Weights of a small GPT-style language model, trained from scratch on English Wikipedia: normalized queries and keys.
MLP neurons of a small language model. Each row is named by its layer, matrix (gate and up: input weights) and neuron, and shows model dimensions 341-436. Each number is 128 + 32 x the weight over its row's rms, rounded and kept within 0 to 255. Numbers have three digits each. A neuron's up and down rows have the sign that makes its largest values positive.
A block is one neuron, or neurons of one layer that tend to fire together. Before each block is what it responds to, as a language model described it from the Wikipedia text at the highest values.

Responds to: Word-initial consonant fragments. Opening word pieces, mostly sh/ch/cl/kn/sn consonant clusters, that begin a longer word or romanized name, such as Sh-ocked, Ch-atrichalerm, Kn-icks.
L6.gate21:121150148140085102109091102086106097154123061152140163092086124158132133074152120114137134119141142119157173095128111140090162137138079149119128103157093145127152080071113083150065108128135120135140151157193157150149188110149142070125119110127140119147174147176130166108170166138152091059
L6.up21:140136122156118110140152206119187120095139140155071159117108134141085102165131108149108152190192167161098181083155121127134142067124162114085102104094210117139096116127142077143110093167120071118145120131160103087103140079101154152103107155126099068132120089111112130070117195180175152098
L6.gate437:112096142165112160179134130154113128087139133117134095132105104163111134100120147122129160107157158176129097141104108058116148102170109102108143183083108142126174109069157095111114119128087120164128078160084122113162148101162108113111091122097139133122067183121158120153130066129165072117
L6.up437:189091149129153143162151132200150135057157060150083122165117130133130138179128127124080136083093122149143101174113148059084146129136139108090094113092088106165132147145113103141117139147141117178168112116131121103126116074095173123135155103087114165123149167165142108136133057116166087153
L6.gate499:139111116167120146130143134128057111140121118158127152152091045098118163127144139102154110130096202084139109115097103157137076116151045138132111124114154123120196129168105056096170104114133155121166090154108059101114116150136101117091125105083124105111135139131155084127129141107098150087
L6.up499:169158160138146136127132118129116058149161132125129133136152080106135140159138166070174143152174153099133091140126105124190098157148098083116137128111068053145115164118129138085121123079114203181152146142132145136123125143153140122119113147080116128096124121080108147183155095120114089132
L6.gate558:088086190116168123118098133166184138022155137124181172158123094056131135122119110103078158119148179144189131118127111102116166161104047103087108099136092105102120073103154188122166109175145090148171132154080125122120160091102112128131073147154157124087120047250172135147087077166094118128
L6.up558:126089177176114142106121129140164166041132145124129176136098116091154151211168118118190132131139091097110162161114120141117104102095145126087089057123145077137169169054118125105138080159128107093173120114126110120181126196100118146128187116135123102128120123108121103180102112163134135062
L6.gate609:120183130116078148129142124142149117140139134148103165139142101071125115127201131142096166120088098150136153054144085140126146129133149148071123154102140135096126072118146085113150124167176098073143161134126076107186109172115088133173105081126127210124120101157111081105141129093161130112
L6.up609:186215147072143171105128164136155119103146063118092130160154136159198150170119167103172163068102127130232139074073175132133168079176121128127185219185166133142131137160195141109084159160104127154141113109131118098119156166169173132145200143068084118147079117115092112139168180188126116081
L6.gate836:147122025123141129114133131156129126148141155161158213125107196104107168170104104094117134083141120143167145141073176114058126150153144175080138130142100125143155111110163091112148103116175117112107128110125126137122164132159147124112176154085075117190080083077122103163161131137134097098
L6.up836:162088136201120160105103145168134157094102145127132129136141128144130129132103175095093089115086105118124065176161179124147135096141151100117128126165109162133130122113199117133159105135095149150098144183130162161089109077167052143135142126109118180122145100182099123134143131126127079063
L6.gate910:116152128113206117125111139141117114139082128130121157113130132088119160175114086094121091148133101153094129144155098130082138117125087101092152147199133141175126125156189116121105125141123095164142168145120135136085120140092112115096119147099073157098152114075083066120116183083126127129
L6.up910:159135140196185177122085119110098111163151096102167129119127161104147125134143128172173081097104149079142147119192121087112090087168107178152132135150182128158121170170127135091114064193111063101156114180204128112138155109146088099123032143071103093136127127178115125167131140096147134130
L6.gate930:142086094101105174091140140116142061139146154123119115158184088104087071117121165174214157123093158149139124147202162090102156103108180135128131145113203151152153147169152129119101127074160153145136120114196097113119099149129141161097124108173099135129115156136107152134114116112136096112
L6.up930:116159131129162151134174108136099107140157117063153141111166134080113112130157136083242134111102172134117134128122050178118149109137204099122116163105175136092121143151149126060079088120194122115176154104121106138094079062153151106141132134096127129078132139063109145177152131102162118086
L6.gate961:106125112129079165168156134070155089151143109127111201150148113122126148115204098065129144093084126148079121100123132159191113104108094133122154114049145096114153085072180083116129120080153157144127167111183202175094119170095126190127145106091119166122088145164163118138113119186144121065
L6.up961:107059137188115116086150086096136102038182150214133166080162163127150163094146085131119150090128113171163150146135074166191143146173119106090152114113153079080074167120173073127126127152188146127088098112092121163151118093111070173138114106126137150126078090137169148146176113200108122112
L6.gate1056:199121154183155185162130162120086108162149154112137098099133137182155153137135097140102115113130127158088130074142138184148098134169163123143090127090094167126102103085200090113120123107078191128132130146119119181144127127157091133179122133153132091113140164062123143131116122126058129171
L6.up1056:075116079115139176148130111104113118095138138080100131157097106146148095119121121161101090174143118118095161170036137106171107126097193095102129117114141091114114176113076125125131114140134170145098126166119105155130161132135107188120108117131094166145094173131132172131165131155104109088
L6.gate1099:123095095118131141110162189133091145081149134208157101104125122141108109099130114123150194099135212101125145157097164109092110090116086117168105128139145126174136158083102115132106136077088102170145111126119098128186116127170141188111139130135119131176103093189034110140157154212121119126
L6.up1099:139097097119112129158114166104142070086129142128103133120134174092191149070144164124154167073149101148162103114175134121146089160135100126122066131149054071191106071160143071113133143152194130140132133114108098147079168139104105114101088174108142164102090068141100179078121097145147077104
L6.gate1115:115110157079127147154125122131031151069132118169121139142153126164179119104066210076133113136160078162129083168116161105146140098156096146161145142142160163155109098075131099163154151061255127078096105105123112126104149129100161118110119126174108168137128146126132116090117044159162109160
L6.up1115:120107137132150132121128159199072109174110071098091149176166156126122120132138140080160112146121154139123124162103111114172179112146177147149117081166106147098091081161115103136075174152161168166108099157106156138128098135152124193145126137141183195135190061156077175145115076085142115153
L6.gate1149:147149165158109166151155106167163179102094167139111234131138080074105137143092141160172082188119116115104170159151121074131164100068143145133149153146200161140094157142144121083138115120096117133121183128148086159182055212081129115108113087096117115158145113173143148169090200174117073105
L6.up1149:159079139081136138168070109103188122141036167040139122091093113112153150101128141157098094043161157115156115136154167137104124112090053149104093205187134125114146097115165130135142093137153126154145144137126167083102150089116099100069125145109112138121066105131079084142153136175119115098
L6.gate1192:144067128144124164171110131150092149157162204135091117186117104091099133127169156155129122092085166124145108133136102100115123141134106124142192151142099115105188079200132194162104121117102143182172133191122174136164130151115156103089163186201123086146078076179104072128113146073155092088
L6.up1192:102128138146181165163175149133158152115101137150155135137090142092131057110159111157105114093087100122161120119147147119146091107130133197126138064117068145134125081135213100110119141141082133113154118195136167108151111151074114144180151103127126156151138120099075068140108078115086143152
L6.gate1287:161105162146139170141109140116146129096142176081156168119166064129118112089101156106167120094154175167092166127137153090121153136166134192165150120117144178103110149132122041169152118120148152079127139101082132088112124079100169103094118111073102126151067079118149113137114132175160128117
L6.up1287:120065146196179147142128164051132109104113086115186155171119111153037143141169095114154131129027085092158118170133142126104112125124119092189158117166133148129130120131167104094134109120110069062159149089130129104121200161150108062078102100121130099152145089147164090135144162148136134118
L6.gate1315:165172117107111158144133127122164094088154105109124090127142121060063106122107128117184161166162159122091164166124140121098110128117110126091089137145175171097081086142199115114158139188140112087112120161135109107169157129183150142062132127107111067130145107166139123153145129141104173105
L6.up1315:151191096158115074100107146077126215112079102099160182096052130135158143197174116145133075161123092125141148144123173134146028117110129137143169175095145237083119167113187116100147123163119118107091083119151063134163103081143158177087150087094041131124110186114096089129116170134125159133

Responds to: Word "in" and prefix. The preposition "in" (sometimes "into") before years, places, or "the"; also the in- piece of words like inquire, Inventor, Invisible.
L3.gate1055:114140183120145168107137140116095136090165151096133178122113077173102129088096138145091093127161134083141114134117149089133085091050121106147079163108054200083155121097156120160135108119099083175089186125140140091169125127116128198159152093151118111142196134152092077155158101157167051156
L3.up1055:135161125097138156138086139141175063149116133160115114214184083135126137150169141133062093133136141099138142128146183128102066099097119127178118152128114096126153123114232173105202117122132148119073126133139128095108098144162159160182107145130104062128111144113133149115125201156195111113

Responds to: Slot before repeated name. Function words, punctuation and year prefixes just before a name or value in templated Wikipedia text, e.g. Genus:, makeup of, 19 in birth years.
L6.gate57:118102142148056124113153133145177117141098175146140123100144156091138112135132098147125120191132140158180148125080154148155178135131098149128109119173102130078101171133079137128110133140154091118117148091172125086069094051085132142112138088132116112072121105167165161173138110089088164137
L6.up57:185127158135132143134154159089118057069108106119155150084138144139153142175156135137078101092157083123124183088074133122083147133125106097128159186149166088119128162099181149107084109090089103123145075133138125136163145117081073172134141106162131133134154198171119116164164084113149106119
L6.gate65:123139104106126114150155096157170110154203110188080147135141086162121128101127108068129092079099119120125159150124116101099121154109137128166143160147192133117123062127148125148173084147168125123158109125111108161160208186209139071154069104127157157151148174113123116115179129125129100141
L6.up65:177172096161148106163128139158123167094147132145102176176154065153118144120100114116143131087106145140161127111089134124139095124082163101097091114114101149042159183161165137146162123155132183113107118112141131165054135125155105108105141126066108143097120174144109123170091081134111144101
L6.gate163:196150122145117130166125156118145160092047138052128136162171131106110089099089074096139110091198173190106108147137096174080096167102148063102178122106097155152160130115159146156116116105121048162134105115127150202110103138127125113138139115103146089168142085163117142129089108141135138147
L6.up163:162153162130114133176162139173114072158121141255173103120090130080109094142135137093054150108133182139121135148167149157142115094133102150123124125077119151119155187127108096102089127186119185160103191146117194166089104127119038124102145079159107111142122110044140147129157095121117052102
L6.gate193:045120130129105150160212127122149180132137111144105138105140147123154079077109182134154121105098111126137118128151125167118189127110108099118159141115133109167128163124126061125130111091125118140142061070087097125097135151086127173086090166143229133115121109126138189104109164157113041111
L6.up193:174095103129117105176134136139145079161146142119140125111153099116181162110115134084111091116133130129173106177103110163103156126185121073112107214126120132144111084128151140128073132142132139147115078136113168103102184175079102063123117078170145142100118094122118051164106133083091146148
L6.gate441:073168144128149158103129099169105134097093135151099154129096130079088093146143142093145164149140125117067138118117162150136146137112124155167195157140089126092166197095124102100187101111195062141117143123136134164140175108104117135086140151156167120119112196120100125129139150135085123096
L6.up441:134131074094086148154162172084102126137104080153135073151155097140097091158119123108145142144100123130105138121196155192173114103055171178194132131158147140142129142129101157109205163100139159175085124137161191097148208105148095161089133153162137107195156132136099151130140108180145135122
L6.gate510:104142110124084140125073066117145141120153117117108148115159187152140118164115214115217140125151121120104095116094187098108097174149138130020118086150011094205081131152155105120179059107127164119118067112154117130101183134134108130115083168130116144178127106114067144182124083116122131181
L6.up510:073120141125118088126118087178147112109147117130142044191185170098163113122120143142126165140097105119140149114111116161031141149136149147103103063142117064129128136149137139208100127151122116111070106116126118170096076130114140153153112096076186135127189087105165123128101156125059184137
L6.gate655:085117167114118162185136144144124165102098116159169198159144153129159154115061116123088185115116107112072082139121156132096082169160187192151188150102094109113130117125127122142136090126097174133127080120141069115165083076146142134085176148168224155151195030135111191122122123186135017114
L6.up655:076149172137131136227103131110202160131128142089071164147135103146063111097125157157079052060153138141127143103128147110113137155107178164166158167113151147096159105147113192145116122106132192122173155098156130106121101133127114126086097103101034129098126067095170142114096024102123088148
L6.gate663:187108154155116136160163147111128124151137119112138112139158123082071115139170166156094104154140079153141085152145134170097129178155164173103083140111095136182141118111116090142091167100121161137077146108077130143131149122149069106122055096166109068080180143143135111194134140120082130117
L6.up663:148169155113100181130180134118159131076137127135133107140155075117139134073153105048138125150142107108134200100136055135117108144081084128068173142121161151133149161153137145130123150156111142118134100171118172134104133179129176168097148129083123172149135078107126161133131073108096124187
L6.gate863:131114112153125104147139084140134096184158100086135179087161163066188084072097169110105206090124131107120180175111147191011130118122113153165151051136124113165092115131059151089168096139110085104119145184121086096101136154106137098079128126127120127090144084104107110156112103107139090123
L6.up863:106081104147113105188166124107120072187122083102155173136094176090137088144115106095099160153095119121113194207141090205148093169120130180141096084112155131091140147094108089072156127168137177159154128156170185108136140160190173122163142108133131145115130188121093152119097154186122146134
L6.gate1086:094102130085082133127198130051162152197077187057117085150169102144105094120141150147063126070122118085120149097192148197133128141113130138118116149145067093103161121144152129102170103141082098123180073122129161182117151160064106080137158156129151109059135135144139136162150122151141124140
L6.up1086:127186180144108150142111200094116157163169149255047097118113088136127113151131115146095122120137136157166156166086118125124125146144200177122139121141123105131146110032111152167138093165159140195117216123156093164111125100124175062059121158223106116081187160127111139108100139101047087212
L6.gate1119:188137163169171117109102076161106132113099154075210078105079184142126081171108108178076209145185146139126128142150105167158098175135157198087093083141130142095172188131101146121085154120121232164091100090115113149084092128143136099060137106111178098187134113102101125101123140118151123133
L6.up1119:161148107145109193037114065147153157134128139000162130200160195138109141091141104153122203110163093149151161141173124166071124182106161141194116120159141147063093174135085160121053150091141132151136152110116119092118149121129153183195132149069104112160123108136082146146176096105103108154
L6.gate1157:137126102187130125135139139157133112179165105211146123079109098097136136107192126152096155101123114123122120102083142234075106126089183123135152111117109117126128131039124122123095091131111115161150163106127169163043102149102141100086162126136151117051255146172102134135130109153069115075
L6.up1157:105146105119120123098135176122185113114116155215086101103099100160139120085108114118125122119131122123187138147103089136171132154190123142118140083109150107151173128133129099082156159166111097110097084099105118168128130150120140123043097189159161153125107109125201118137078117194154092159
L6.gate1162:123145153089136091144130071168162140090175157174156154159161113168116129091095120104128140102151073163155113145159144101151112170114128119151119094132113090106135110108125138086141084120110105088114146164099110156065087130101121118136139124146145160190098147161138148126148092091121067159
L6.up1162:095086154138126111137163078101121080113188142111113139180162067091103134092146084149101144126133062143128167132187180134065128165081123088125198101114095091099150121090100112142154163116145109141133207165126076144109074136082118172192169128087159117146107173105131155117145131163075132126
L6.gate1179:215180124100123124185067127111174176120110116184123161101112097114086175151138172114145147123134153147150134112144124163168123131110113138117118117132131140106141155142134195136228098148126101136108182139119119120137138119152200101108168143126098137123123117146082083093106107084161105089
L6.up1179:163167133160070132117158072164192092116120185130143154181076128150104146116117082148066158152122134178062129134083078179126122119135165111082158154183161136070167108093122176150175103166139135190127112145135149144055093145134108156115165139118059088115133154172123118134114084079112123100
L6.gate1218:132136085143117106115098095178115131045147177155099192119112181048148117144127124146094182164170062122183155080085144107085115110177072155156102213106088143180160128127076139130138097082133184151124164162131138145147106110139095163101130103115108177092141217122132190105229150131070123148
L6.up1218:123091107149143136133158112168133119119205146097143126107109155102211093192134118120127164163116132110157085072072154117132097137144122112171152118140157158128099179132120117117131188127153173110127138153078160153119109140156116145115139107180147111096154133137126164107149192139071105187
L6.gate1269:193115142147159112172171123153108139159116155148151144174146125169102108061147104130072115095162066152080150125159170149177152124116147145131174109140115172138145076140098159158142134085138166108059048093121097130088116100129099146080110126128105111125204076114175098161064132098150084116
L6.up1269:092141162123051142111139126108135141186134094140090137133128103113145178134121127138107139109152121079151138160140136132103138135141113087117130161140077096109160062094145140120111148169065128138154113175065077122149134123172150142084169185129133122139175188104159158124120141136140063162

Responds to: Word-initial capital fragments. Single capital letters or "Ch" opening a split-up word, usually an unfamiliar proper name in tables or articles, e.g. K(acy), Ch(unky), L(erner).
L2.gate180:129112111161149160152174114125118145177094166062130130127103138142154096128124153115146115177125100071154137083070130106126116118076088155156113120136074156105146087140172111131118093122077131156109113138085147145110154155125140072132147150149175135115128152122130097163106091127059253152
L2.up180:143111105104102125137118209134079121139181162115133089099120081080096160090158170123099085158114099165122124108132108104167188201062116200124100185147154188114194132127123106050091125077171152115114116058133145097092103148082114113110136096086118143105123131120116152097111037136146120113
L2.gate615:109051108146212156127183094145124136105078188141142172142082086097081143133126112227175122137082172117164175102108204107095092218211101136122113112139070165130136134135163098169119140085139124150173184124112120086106116127119131129109157123081155169113118151070119138074054219126089119120
L2.up615:111112152154053128116093152137083124192125094116116137115153135119176197120107146109087093131154096082053125096110144103150119105069091162138105124249155127134167151160059137135152156048179132092115184181144156189154110105102128144127114133127040121090162146177173145160149058089091131113
L2.gate873:206105156125110157137142151089093093098163144095138131094153087124098116148120137138171123120123119138103106146153117109100150158107175077126085134111088150151107104122104117111121169174100118155135178129184177106126173145101173058132141206122103058117148158123134126126153108120145126104
L2.up873:116142059130103107113124124138120153113156114152085085128142119048137097112115129145090091130108106159120167061136062139095171106133131121151154123158163079125133165177123137141089061132106100139161055069169112138135206113083140105180073080122125064153162109115122138106148145160101058177
L2.gate1204:093115165167137090083159166129132108131232069130047187187148106082166074152122126098164104167166113134085130081098147133115104097180106167137123120111079109150123131196160154051120104136127128136173181106147123107166131118160132082105066180137049115203181146132127135128141175169070117122
L2.up1204:167156067089101147151130150151087157185105140116153144126108100123227117121147116117096077129143103119161091137161154095145103130144172150109136176073126114142146131096213127092131117134188133139145120126140158125154095180136155099161136127163131069086130149105145152116098149167153130135

Responds to: Units after numbers. Unit words and abbreviations directly after a number, such as m, in, g, kW, games, years, plus a few noun-ending fragments like power, strength.
L2.gate542:172087157103125121112099133184139136177075058157092045160100117180132054135148129136094136138157132157124114125107086142095119111125120170131193084135129134124158147105074127116105159152140105149123169116136089066112095096058092109136145122186126123134151185157181181190160179130108148092
L2.up542:164106150106108117124082147122133117146139163139140081171123177210147112131115114166113141151168138038137131125140146060088099155117106110095137083161115121112180124101192080162193102146148129176145158169124177140103130146168164163128092120122139129110131189049139135188186091167168169131
L2.gate850:147126144159195152098073168118146112120184120143110144064183087068088096150111129087135165113115094147087088152152106082165138036120145134125144098147130119148122144148098118152108134126161138108163104111137136178142192149209040168097119136160151071123106116163112129147146093135096134111
L2.up850:133119154126097186130085089155124216140124096111101127124152092082168123102166111173137113104116161129125089147104151077103132081108154141129133134115071152164105111136146130106113104163169128130127127108099144131134158120170147110089078161114072157183109116125160131182111089144137156091
L2.gate897:159179149188070134111131094113162126140099094081134143130128153141132098111061144144115095132151131171195136136149091151177039121123088168176156125129074176115175151156138109150144106175119162143086130169139144113148068196135148199119142122121091106143152144109183155205172109078074155149
L2.up897:176061141144112153120166125151049121109094122119125052152138115179108037142157123154124142124157134131145134159165094135121125147158145123091130065172085150102075074109162125110168187164089145088141169119156118119136061164159157148133144164134152130143079110169154153187166149082136167159
L2.gate1033:163096148127140157108100131121155058132141067093118139143149129165131129118127078130124100092086184100132117118092085100148121078129158135168096094080104105127098104092078171183069148190112168051118143122136109089129153144108140166157135140182072170147086133149111138098144105107163088117
L2.up1033:132137119156179133087137091065131140089102000087092125169146155079151124157129067064140101082173144062174104165113148129112128091121143133095112039102136094130148090112123089209130135213140138142154129120163112133159135117124153135094061161168164147114119100153142174107108130129164051112

Responds to: Magnitude and attribute descriptors. Words stating a property or level, mostly high, low, higher, same, plus has/have before features and unit tokens (mm, %, megawatts).
L6.gate22:205130085102147176127073155099135120136113104125108132080151097178065134205121138132112152203123095129127163150179145167087162108187126131085103099133101068076125096141144104189187146132192152137118127103126147132135079091145104094132139162126130075064133141147126148120118123087049126130
L6.up22:064115123089152075129104092109091178093173118191122167107095068139165174071112127109107138149115101089159139157101153134131097101162103129183121122089103131079088118084109150179132066156114080102139083128167148125095118087114133126111168153085122129116164156140111096124149138196123090160
L6.gate34:124127089130112108150176106170132127070132137152101155170144151115144099126132079111154172175125141178135166112143126080138127091134169139152144059156151114193134138126131115109100145127114131077107122169129155159084105109114113203155126098104079186179140106111084154083181129146183096136
L6.up34:170137095165164152078175078133148108124134128137101134118103090095103143215122116161099068136100088154107122130110124143116116089068204136094121099136156090149133134122155166123127135153053093090144208194100143132096097173176095226148119110081124139130150075121096116184082153112114124150
L6.gate166:183131142151140129081118086061161114112155185141134148183172104112150101124070114151149159127072162169133124116176101141150115120176157098115123143168160144136100109160128114170167144148073139087057109108117176119158140192156141095128121130134087190059100129093161095107163117128119129117
L6.up166:150102100141093149116117116077141104084134108094118134120147078117138113146093077139165123134092145143148124152094125129155029141108115090172113084125109116078141183135130100111136093122186148108092145121100079092124154172174157143118183117166124196136141151139200112123149091106126060135
L6.gate250:140025100128080117078131115133181164186125074102126106165080185155112165143117108186150118078200126090150137095119111128156061178141068107145163122123077138106129150130115145150162162156106158112044152194131155077103121104120182120144120125078116118176150145107156124103087134089094104111
L6.up250:135046124179172177143087117105105136151150107183075111117101117105088087165110154131146149108131160139136126109133123144132138133124155138083155125079079163159097125024130150167129151151096129127142129173143180111146128098109159136152059131125148135171092076154137116071113233128139094091
L6.gate268:109065116096093160162182140169133089046122137165178126140087108136195088150164127109123126105109118140118115113084096142114146118119126090135132126195120183110099129118106161139163161139091150121155145092088216106123114132156141109168090101118110122122108153127097104173150097116197065149
L6.up268:184107112134148149135148098119082136114082124106113118097197077132137196120124139089003123132111164146162140145118193126170130065142090118143154140147117134104161170130134139103161111143130143131110132149138101163121154095116125061082107074053139113140108159121140128077048127149106115113
L6.gate431:181139158147107110142055119090118104096173120143132180146125050127094151079111089079164090149129145131151129100133087079070151072152145173152145102189103108086112124109157103112148119160148121089164077158156136116122039137139116090088078137154139125139198153141147125147175144130199105150
L6.up431:157108131125106156102086151087095106074188069146131137149183097114118171120165169071097151084095176153113084154121167083094136101137138077207113040133114139149163128127162126135074145159092094071156109119089121124100133128105081141168156163149115074143166152122123091163081094121136144085
L6.gate501:110103139186099122134156100124119145130102130174149143187131126108144119132095170108076171172111165108154085111150082123115124125165112126161120182111098184104137144112136124123135127131073147082104166083127155126126080087134130168114102088175118177097134140118125045114146145081110146135
L6.up501:119135121177078115135142116102082096165129119192145174120127120190152152100115140100159135137099155139177126134130129104137106123119144098192092085148128126135112127142086158151095098052123161156147127062137100146120170123115133115168170108177154170170188223138211184126113176152155108074
L6.gate512:137130098134159153141059176113102163104116160185105145137102033121160048078123146157144160140095108134150147064093124127152119176124142075112142153198089162138146121100058162153119069098130138142142153128136076128164144108103090119055195131129179087145155144110135054197081126090148121177
L6.up512:134120062101111167119118143057147172164127132160180064108172162079147109151076177175161138113088115158113115106106141075161131186150212126154164133118137160113155154163139123131121140124127112105162153105117080100125181150155139123094107140112140115163052134146100157116155149107123149107
L6.gate650:144143131089143147138149145171163127098123114132146077091176131082072168146051116178133116150135104122125160112146135081125146151155169116155093149070147109105068143116089108160098085118095106143136140120107166079131187058114158177116122110098117144189130171121119102139137135134116155112
L6.up650:147146145110144123120074152095101199087129074052130124085155105126109146141136135182111099124153132127133164128145077112147107106159197148158118090097095102130132085088097144140084134162136106121144140180140147089170136121136147178106113128118176139133089172210117093106091131126175067110
L6.gate668:113048147146142052110172141167124139118122067107115132145095137104141124123140135152101149091183158128133097156144084141156178177155096161083178136178104112102138124061068157142138108143187123064122175164165167070134160114137135120164110074116107182088151139130203108166108195106127017134
L6.up668:155111095112102130074135162091141145110123084059130131089141129150150130169115108081152127150118182098127084155104141087088155156118105155108154156174181110097140125194160102120100054139114127135149146202136157123144157136171116100114081219134097157134099116144176099125136118107077116119
L6.gate688:115173112213094163075159117131153105143207059106137211137075110164154079102129113144160137158143143160134130137128097051160099177078108098078167089162105109072099138108127122180138128148120156126130085134157136130146138126200151139148166104091130168173136135083133096049088108147127107190
L6.up688:139155145092098085134129133134161103161059155117135157141146091096142143160103139110097165168152166178163112193153144094143127081159089163139099040114104094102123102113145102108152116150093114181073154135130120104143120176168138093161162117170087173149156123149091113166164154141125126137
L6.gate736:101131134123097093124092126082087115127140089092105111061141085132225075161125083103114090078085118135184102113139113142180125065081129125104134119145128121115139105094147141138172185134112146137071117106154105132121068162133131134127060156030128117122164050182118134113168186130114101113
L6.up736:121081144128117144133137122105102103167170118119142113139149093091118181182143130198148171103139063131159094164122123096164145116094118145124177080136169126107098097139151140130162144139176160137112125148101130104099164093118081121118114121172083132120144124145126147137135067116122148079
L6.gate914:100193204170136170108096070080096091079183154191120105174105114129109131098157147121104103168144105178140117116079137128132109132144126155111129116122128175107077174099104153098118121187105163080119145166121111097222111084125126104096117139129075102138126100147156127099116125138184116138
L6.up914:113116156174222209118131072069143129115193104121161115136135086161131111116134123146130125123175181120150157121139148095128073148105139143177059195143114138111091125088120124167124099200108165086178104152162032090147152084103129175128140070127100200106129143139106087137042171154107120142
L6.gate1122:097135125147158129118178161105127107159188080109138180138142081109099134167121078119064112111100112178162168117132060089118114073134158192134109125122100126178102133117141177169215134201153138073127128136175148082120146100149082189110117152112141088167092147095102109133128114131118086141
L6.up1122:107156111132120124041149142128190185136177083095130119088111073061205114164098120068122142116126160166144145088141114122070133105134226090128073179176131099130170142141133136148144119132109163134101077158185169121103173101133076102148148095100119121132135126161105121103113140133130069117
L6.gate1182:160098111133088146123167198118108124113158144212139102094158120184190150127115152113087117151161092035137141125111092057124132151121137118144161112112112141085081100084160103138072153111117187072146172060110132162111149114095170137143124092081127138086128189145105142120108124123136112147
L6.up1182:106054109146073153106076135114181126205131115147118124106138128115168053090104160105100130070141125128171142075157152080108145105151138123099135145141076170064160160098143077087102106143128149144118127050178131185124138128063076169097112150127159163097202131135143081132161140169128158094
L6.gate1243:128120158117086140147139142124142140068126161156131155116137099092072152136120134171118108177098144195078136192101150159146210051117174130074069131193127136195175138157140160169167209171079091066142055162152130119100039135121117185180163150110155146133123086112119123112122110136131086137
L6.up1243:138120025122127140129151105091116144143144141153128142138126104053168141106107134132156118126152142151138116116078124141174150168136164125100126100169120127118143133145129146125099092155136108087146094143139137072144086092156181136152078137120101139167147184148179111092184128110115148058

Responds to: Sh-pieces and late-month days. Word-initial "Sh" or "sh"/"h" pieces, mostly in foreign names and transliterations (Shri, Shiva, Rechtshaid, Kabushiki), plus day numbers 25–31 in dates like June 30.
L3.gate740:153126067130061164096144134109127127139118086109089213162164131099127089104117105114109124154150116134128153149115158142110187092081139093115130165073136173145138139115173089143117112105115094152156181153186144129109174085089159139080156179148085181123146114127156137125208112182161107159
L3.up740:159136112139141149185115119162152118166163068144112177112173083173123143121157132158083077134170144128118159114082142147119179116132137089114149157133152115167099137090132159156132181148079180141081126152160103175191131112133154121102078133137139146157061093074075122120128107139138118177

Responds to: Locative/genitive prepositions. Prepositions "of" and "in" (also "de", "In") joining a name or noun to a place, date or owner, as in High Court of Australia, released in March 1995, Artus de Penguern.
L2.gate356:132136104159091054120097143109139197055096108149100159135115087074145155088152087159108094125116075168204170114146135153149082109158061078126095096143143128095177149156170066154088111145098087132157126135084141168066119136110087087129136146166110099153172120122129090106097122158089135132
L2.up356:177099126168102121161133107170142147124139119152129144133076199094157063094181127143174154156152103105087192113076157137111136106110099072132110107191117131062173100159085107110135128162129125135143083076087126156068112104099120136104084091131088159125103091151178124094131094153122090030
L2.gate449:045093059072090080054136140110112160125076112125180141166120126128109065178100133140085172150087177104113114089181163151125128082124119154124169085159058156095090139134111133124147179149161206080119146162157141100149170105145121119153152144102150082159155182118130151124159129113073114119
L2.up449:099127157101106131132170151088112123123130123063118150093143190112121177147094177114161159094133167103098095116077106172146154094149142139107194125183114167119164127118109129143115120118086148106156086106113091164073162180125146139120108137138127118164067107142091095161142127117123130127
L2.gate488:083154105146067117112192125170198115132098139122144151138081111128088121119165127150119105072151159187138144121110124074124096097100093068108138118127161126126150112116101126135098178120085066126159192110151152146101134119150111095107106127114130042177135143137139168154117097079168139163
L2.up488:094151130143081170083142154217141119129098128100158181163147123155140150140155122139130124115100127071147169097158111096177135198102071088133159161123139185118182179101124114143105198119125163184101078131095065161133095101175107075154110085110136116191129112177133112090156124093111159170
L2.gate718:119121084163077131061080100177121119150089120105172147121118092028121144174105186176147102102097102059138119091174129113127144085122154121088062082141172119122089121141163182148131107152155129192149154118124135096140188116103126094114176160052129164164127125126139109054125084118115124166
L2.up718:095137195120103075106098158144062217163160108128120121132092166074198139095120118139100084137113117099148158083171088096125088152106087120064132153142108138069160147104149142127145127150122148126110101186083127135094112112110127068107111126122136123185150118067130137135144114155142147110